{"bias": "none", "beta1": 0.9, "decay_fraction": 1.0, "max_steps": 3570, "dataset": "wikipedia_en"}
MLP neurons of a small language model. Each row is named by its layer, matrix (gate and up: input weights) and neuron, and shows model dimensions 352-543. Each number is 500 + 25 x the weight over its row's rms, rounded and kept within 0 to 999. Numbers have three digits each. A neuron's up and down rows have the sign that makes its largest values positive.
After each neuron's rows, "fires on" lists the tokens most often at its 100 highest values on Wikipedia text that the model never trained on.

L5.gate1618:494528473488498472519488499528507497484533557495511459503511508519520558456476478434534487495526539489530490525452497496492431512490505526504496479512474481529545503501475503505509509472549503497522507505456483531482544502465494463449487515497517486516464493484533503490523503504482508522463507516526449501509513494474468569533524483471498463514500522474494519500530522550509471514516463472440548487473492507483472502499463505483510534506529516534506452529489479523457494549501504503499511485505505486541531511495487519466476517516525497435516456488510464487501510484530503523
L5.up1618:487494491455494477514512517518495536472501525518537498508490518549543515496492466436522469489467545511510464506489526515492446510481572530482445473504468504491576488500487509481490513520546512495473519495471480501508501483462478471514491484517505465497456511490527534496528527474480505552467506472497522495506510491497519534499514497469508509524454537524493506477513499553521481509505486479495496501502515504491477502528472485490515496485530513501477456528476493508481480505516502509509522499435544486524541495502497486513522485500532518476484456512531482490501506460512521540
fires on: " in", "j", "end"

L5.gate2343:468485471498522457431516480515512481526486502537487516498517497461542514492491493515520518516463506545559495495485506536519458500501561479502475503527483483509521480472488523479477479498508494545510522501496487448488512507490543490444510449479475484489482559500481499523484531506473498457527483505448525531487456511452438480488506467466512487539498497505521502522525496508485499514482505504496469508489512432492517533537506500491507490511460469490494530477465492521528527478485507468508519530512521510510491471511509506465476481473534494517512520488539496503484476484499526482
L5.up2343:501513499510501505479499428455518500499522501472497477529506559491540476515513508504535526457496509495513550464508477507496518511516497502469478493536498488514499472503488498520487489509534498520465505469529503489461518501501560494440490535503547502479473552517520489474509506496505484512518492509487495522514518481534474540485536550455495510496484472511486443526465505508504494518539502501527496452519471507486485522502518532561510483499478553507558508497493519478503498491471507458460513528481538518493496532490531474476509504454480494494506463473479540451468499523493489537
fires on: "\n"

L5.gate2693:468494472498506519565502515508503495502496483510496459495492517476474498497513506535524508473514544499469542488543477495536489568496437525529484513501529495469509526502473528485508505522464483486518497487472533492465504519501469481483478488531529499500512534463523505522475506493525515494490521489517481508515556529512504518491476457491555475493508509496505526499472513472490475463529480503502507484523496516476456488551513522491527527497461482501541470488503518481486544534504501511525509473471511499510559507496501503462515518491536500510505507527492441523463450488471462525
L5.up2693:531528453504464532521474547542494506533504449515482485486483497461470505498452503500552494509514517481477506513491486501481498533494465516503529485490495506475540543529462506528522502484528438498513501486500481484494506505501442443525549467488472453501516534499491488530538525470489508486513544540517477469522535532469472499503494479516523456518527517495515547513505472488515525457499489516481500512521510513509527504517455553499494497460501489495523454509466517490481512549456471575520561438514474450509503500475509495541491520470494505522506516513504452505503459477466490499
fires on: " of", " after", " on", " |", " before"

L5.gate2535:520508505539468533489472497467537526497536528499536499542515488526529550488526504460469465514479496461496497511498510429505495464488496494562517491500523453476464488487494498522546504475473493469520521516505508474529540467509502472462482472528499520436481525516508476527544465445526527524557493510514506506495502515487513517499473497472480500526488474473507465471503518514498550465464540524489529527527471470497508528483490518481564508477476514480518483526557494508472563471508485502495510506473472452535463510438510460485505512534512451515478493475509506537520480517474471490
L5.up2535:513521489480506529501510525458504539495529486499518441547520552505486467480519506471504450506502480492514489476491504469537489529506519512527482544487502504447494483503533476541501481489535498571563485466457477485519503481458510493521553485567481486460460534502509471540476467478482517478514494520489509542513503467505506518472483522539468480524514510470500427497560469487506475445491517509496539483487555477513515433509505520489519538466504499530474452463481468474514548478533464532507475527482455484461448506466498468499483511503487457502522480504484512464513450543508488508
fires on: "\n"

L5.gate1864:468560490510498515525522476520506500499500548494508537466515444480540497476486492461523530505498489542496491468506489534548504491498520546459497511543522531481516458553514533519504513560525490492513506534468557519490466523512473480512485479480488497515499504520480514488511498516510531512491493507489501478500506523510513524521489471521501444499528529514475507475500548523522474531515496500480493491501532520495537538535487516538474563493493501512508468522512527493527523541496515518513524487477542487524494476527489520491490497509487494500463477484429518451522502474425519502
L5.up1864:541487507439475504512458523507499481527505482554506490489497493503486506538506516542520498465499465526524464521474525507518469529490522490466444538500485462528537485485492498520495497490497492493487507567497475491530531516457533504486514522491493525464517487502457459453487517495523481531492460484530526536487488505553478480477547492463517504493533498467510466513495468534514485492492509481495514527514476454489479531509468510488476544506495562485504533476469517535537483497496498490470488496526473492456554514489506503496509487447434497517474521510484510544524477495491524467
fires on: " second", " The", " Second", " |", " the", " first"

L5.gate2620:460540463498478499475511476468463463510539473520459507524496504472526501511515496491505481522479497508511478478507468513518508484561521508521468507527530492506525503501520525506515475475497496503511521461483512451502496512474575481484516501553492532509481535467533505485495502476485497498519473529478491530510507448474507503494493542465472497495492450494528512479487456471490455488509500519497500465513508478526444509529519488501480461457510462522486501432498520520475517457489498490477479464519510477494463508476482496482506498504513499500533527508519514485510481497475500481
L5.up2620:536563463475477497499529495522466487529486470489493529472530492477518495521521510505502531507502502543524486476486507525496476477502540462487481505506483493522520460504495511485483468521516502509494507493495502463514516506530491517501506530514505492529503479488564495500505507452489487465527462529512502535548490502513537496483446518515482561539481466471507462504503507473500477474466473556528504475498504488502494497511545497508495468508506510479492487468500465500481501461443493477523463462518494508483485450504548548474474494512540463502502489555505519442524508530523540458
fires on: "\n"

L5.gate1755:515484506490477537535488499492501500532510495514459518491461499482542502488530471533468468483484543437458488487482447454495505539462470513492468471514508510442482518498480526526507502508488485512479478506554538510506466472516502468509552493481491498503490512495510499426542549476488420507542446472445513485511534505551459485470492534506473482496486512484540499511467513513562453457515492457508505477499510468505502504517519487484480489539509483498482499516538522557476500532519471575531503472533508515456478458490573519500472491477465539511527468541510488522502524536484460514
L5.up1755:530475493497460482517535484481517475488519467516521512452458519549496516479494521501494534533491486510499454509498544507474516479492500510506471479532526481500541516545508522502522477467521497480504520528521492461502434491475528489481547502511484493490462499529493484511500484472532499497484475511509430509530490493522519530504522517451495502479511516490515508446515505462475508463504509508546503451486511456495519478489488479509484521522517512493495480507467470471443502534509516502531458502516480480458477508481516516496532539513491519486468484499491488484534491492534495509
fires on: " of", "″N", "\n", " at", "be"

L5.gate1921:504487483489539538474483505485546501562509463507502486513515464486511468493462512498452510529461460520495478508455503515494537521522489498520486509501489517515511478492491521488530491487491525473502502483508502502521513461518543471515565527537520478536483496504485483529531540483496530481458486500508497490488493489492500531454542480497456495526488469499514527517534494471498511486524504506453477517479510527520517505502528511492511492488516486475469500522529492485519543453536530498512503496530453546511482482462515440557510528522503454508509512503512511478508488460496512487
L5.up1921:529508503531509557506505492456469483497497492485505513519508491488510503469468513514480468495451483471478477525512520492501532519493534437499505516522518501472503470513479508528450540481462570545502520481487507474499489463491519486509515494531497478518531495544495499492501545496459453472477483519460484540473463438557487509504467574456474488480482490478505463476511492474503545483533504493472496483535509523499520519492505500506483502485518536477508497471475487496527508494470528491509526492555471507468495549485506483525458525503518526507506501514528518438503514516484489539
fires on: "\n"

L5.gate2370:479492498513471504544513465542501493490515422459551492507459495516495540509522507493499535492512539532506496501465512502495549524517489504495500499509498472473541509504503529507506509487522504498481521475511497489523490537482479455545517519498514489512470474483510462474512497547527491479494494490456526504458499528508483465498450470486496493529493519531514453495533502454546506488496487486525499463495448505497503482545479539533524479509536516496502479488484497475494512523468470517504468459477491580514480488492480482499518478512493497492539497488537499539523519487492512491
L5.up2370:522456472496493488489511490491502496520528458488503512511488471484527489476450508525534493479483513483520497504491493504509474484522477468504469499484483520532487526517528503496525523504478495548441519479509529440494478488510503464495509516549494513482507496506490502491481468502510536491501511482492500484523488491464547499448552522485524490492507462495475495448508485493518472537525475515508493487480541496493497492510520511487505510499487497459462485508500504501480449493495514448538500490488528457498502516500500499534436500473503487507549510435483515470536511458496455539
fires on: " of", " after", "–1", "),", " and", ":"

L5.gate2596:511509504464479525504445539531492453532489522462530532483505434508470518482511534532520507487513486497498487463500487541504483516517518520533496515497480469536577502494466519510488499535508516521517498486501496498464489559488476466495469494533508516559530478493519527495512538544492488450493514468483476531535506494482481556550493499485516532560542486544480502482527546529488511543502551518466514449514517482498479515501488494509476466502508469511460483472516499470497502504532505515488527471531509549526525481528509480530502534484448519503487475497508480487520510492567489487
L5.up2596:542453534473442541541499450519498487532514503486484509501504496458523491477497520532553489520489522494468516503522475522475541537487497543498468466509527488459538503514505524482424532474480520488539506519465518509495508478433484476492485511473477484504488490490472478499480453518473511512450486507488546475462498526482496523490494496510503483517489509482485534495533511567465520484515532498464541482500492507479474441483535519517505528515499503474494508518475486451518556474520524538495518423519542448508506498512536498520535496471491481505510546475491474486533506497494497482
fires on: " in", " on", " just", " that", " –", " around"

L5.gate22:475520501509530452510531512479529525465537469453490500504520522521509519488511494462504529532546515465524491527490513511489517513463520504521471476503464509467525494491502493493479543539520513488503490468480550507514476522534465459465480500535530479498482522478482466481524515503545492472494507509451482530526495527515511502490534515500476526546505547476477448467512519507518478492538454479554532491526490520534545496451501486538507524499496484504467510489504514494480502484470482501483524509501515466473542530539496430448496533483490501523501489523476508521494468530539500537
L5.up22:453532517496549505499529483520503507471495448491496541544512513489531498510495540485502505488509507495529490492486499477506515544547521492490514455484539502524530474484499464463501483486514459557493485480454500511478493525540467472509482498519504464485503507528515482506544555504485499476458478468531506497479479496480499479484532526468525477473520472521482461532526567527517489524501470493486557501489530528460522510506501491531506481476476462500484509483461546529480531544469489505525508450406525499476476509540481444497484457514504523507496461513464477510485529504485458514
fires on: " in", " on"

L5.gate2716:541482497567517480538510489505485491462510438514526441471499508499515520499495523462497529506501535500478532507540482486492503494513516484529498517464473447494527510524496481513490528493475489515498489455490497489499465490488481471489474507525530533502457492508499483497504506549534491531452580488462462495500502476507517463463529493510527465499478558498522514475504494487542471506511444503507463508510505496438570503533475524535514499481507461486488491464491514458491469483500497471528484500574485484477542453493511478533483538483527502540466497485484477487466491497483503552
L5.up2716:521473504546491523520540498498484536523505473498504469502525499473514506489508469532509483486493517474465504502503523527549507470518452510494477467516473448533546524521486527484481535552450470466499504484527525515506511510488475483440511537440518514509478460519502519508481506506490514484521531475524444523512497532487484517480525511434507431547476547489507520482534504512517481489476441551527541523480510480467475483494471526535478496498458546507498507507479535459526522493507517495493489485507487482495508511477497535521492489500521514461484499510502512498490497500473506542
fires on: " during", " After", " after", " of", " During", " under"

L5.gate181:488498535474467491509529468474455455532567523517495507496552506476517466490487486499499475456494532463499540518503505504454502532493476508471508496495517530524480516490488544532481500510480518511468485486505488465492506512532503515485452467481480484507482506485479517509507479512500551513493504530449503493531515487527540497471490468515521498502482490470466517485491509507512497499512495512496513494475492484481437463474483464543498482507488489514508485498451483499497464475519489494535491550499534528505526496524517488495513508504475520464546505525541475487510544479474503492
L5.up181:524494496493480488506566505530557500498522517510481532498477532526493499512514487449525514472510463477483469507538541493521470458428510488514529470546491526511501464497513490482516518527541508476512489508515479450534526462525492516501546509488489515524511502466519501505505523495547491519442502512503479549474519496494517517476496472475513470469500524510505481484536506488513462477515494510500488500523465481530526505461521516501504517503505563558543483541535505483492484511466451506473508487529498485500522486505501539470546509475443483534460493551538487516505513527510500495
fires on: " of", " and", ",", " at", " was", " is"

L5.gate923:486503503530476530508469532504450490517498492548482501473491478498529496544508538472531494486530500451495529498519534470486460529535548493531511455462495495503476471508541519529524503490472540512515512540496466484513551483468493512487503471500493509473512521473500523519507541464483515517524513473539491516493473531539505499504442525514501507517528487511470480498508494487538504537507531463502476536537511472500512540490536498478494501546504520477467487481497486483473423504543558494517508534474460485470492521541520470513521527453496505508474475494495517454540509491548470470
L5.up923:484450487499476474465518490491432505515497485495502534498492508463535486505545532479544493499454488477548536527507535528521498528494491450487560511511536500549459496497520520519497513473491502499510514515490498482482522472493500508487528524539471531448508543473517501549480475488514506445531483504525467474511505511518506484474508482473487509516528478569498479483480547499543501518493485502493471502519469528524500515522519479516504481464526487445472467513484476457494551489529532514480501503527497561473489478502493506544518545479491512487508440511516484501528497534541503513
fires on: " had", " would", " will", " should", " did", " do"

L5.gate1634:496471467489481506543482468495472479465514481540477541507480483512468505492504532459526509532475439506534448489509538504465506456506474549543511512516500499486512499553527541515531476503477513513499521493525480501475455477548509520536522509537532526482476499510534505453506443527521520507522479453516469532465535490533526525483486502513513511500512521517479482513488498545502506494528479484486527516476508478483501505453497461503495520501515523485505490539506512498523522536495479508496507529523527513483489480552484478506535498490483488508498554517485516446539470531527482460
L5.up1634:523519528508499510508495535505486467522516468455462504494477576511496486501468544486474481493517463510481490448532494506472436543514488511547483520506514468565518477514494502495516504527534507497485529512492473505493478508513499464509459514488507486469506495515467486463523490484475483508536475486488499501492494493507492495498531530520477528462529467486459460493515494478506503472519506462526475458507502489503511463509506511548504459473545527471504520466509537532542514479476477485514482467519523471525514483556520495515537497498460499502472501480503502502516478552512505528
fires on: " |", " +", " c.", " the"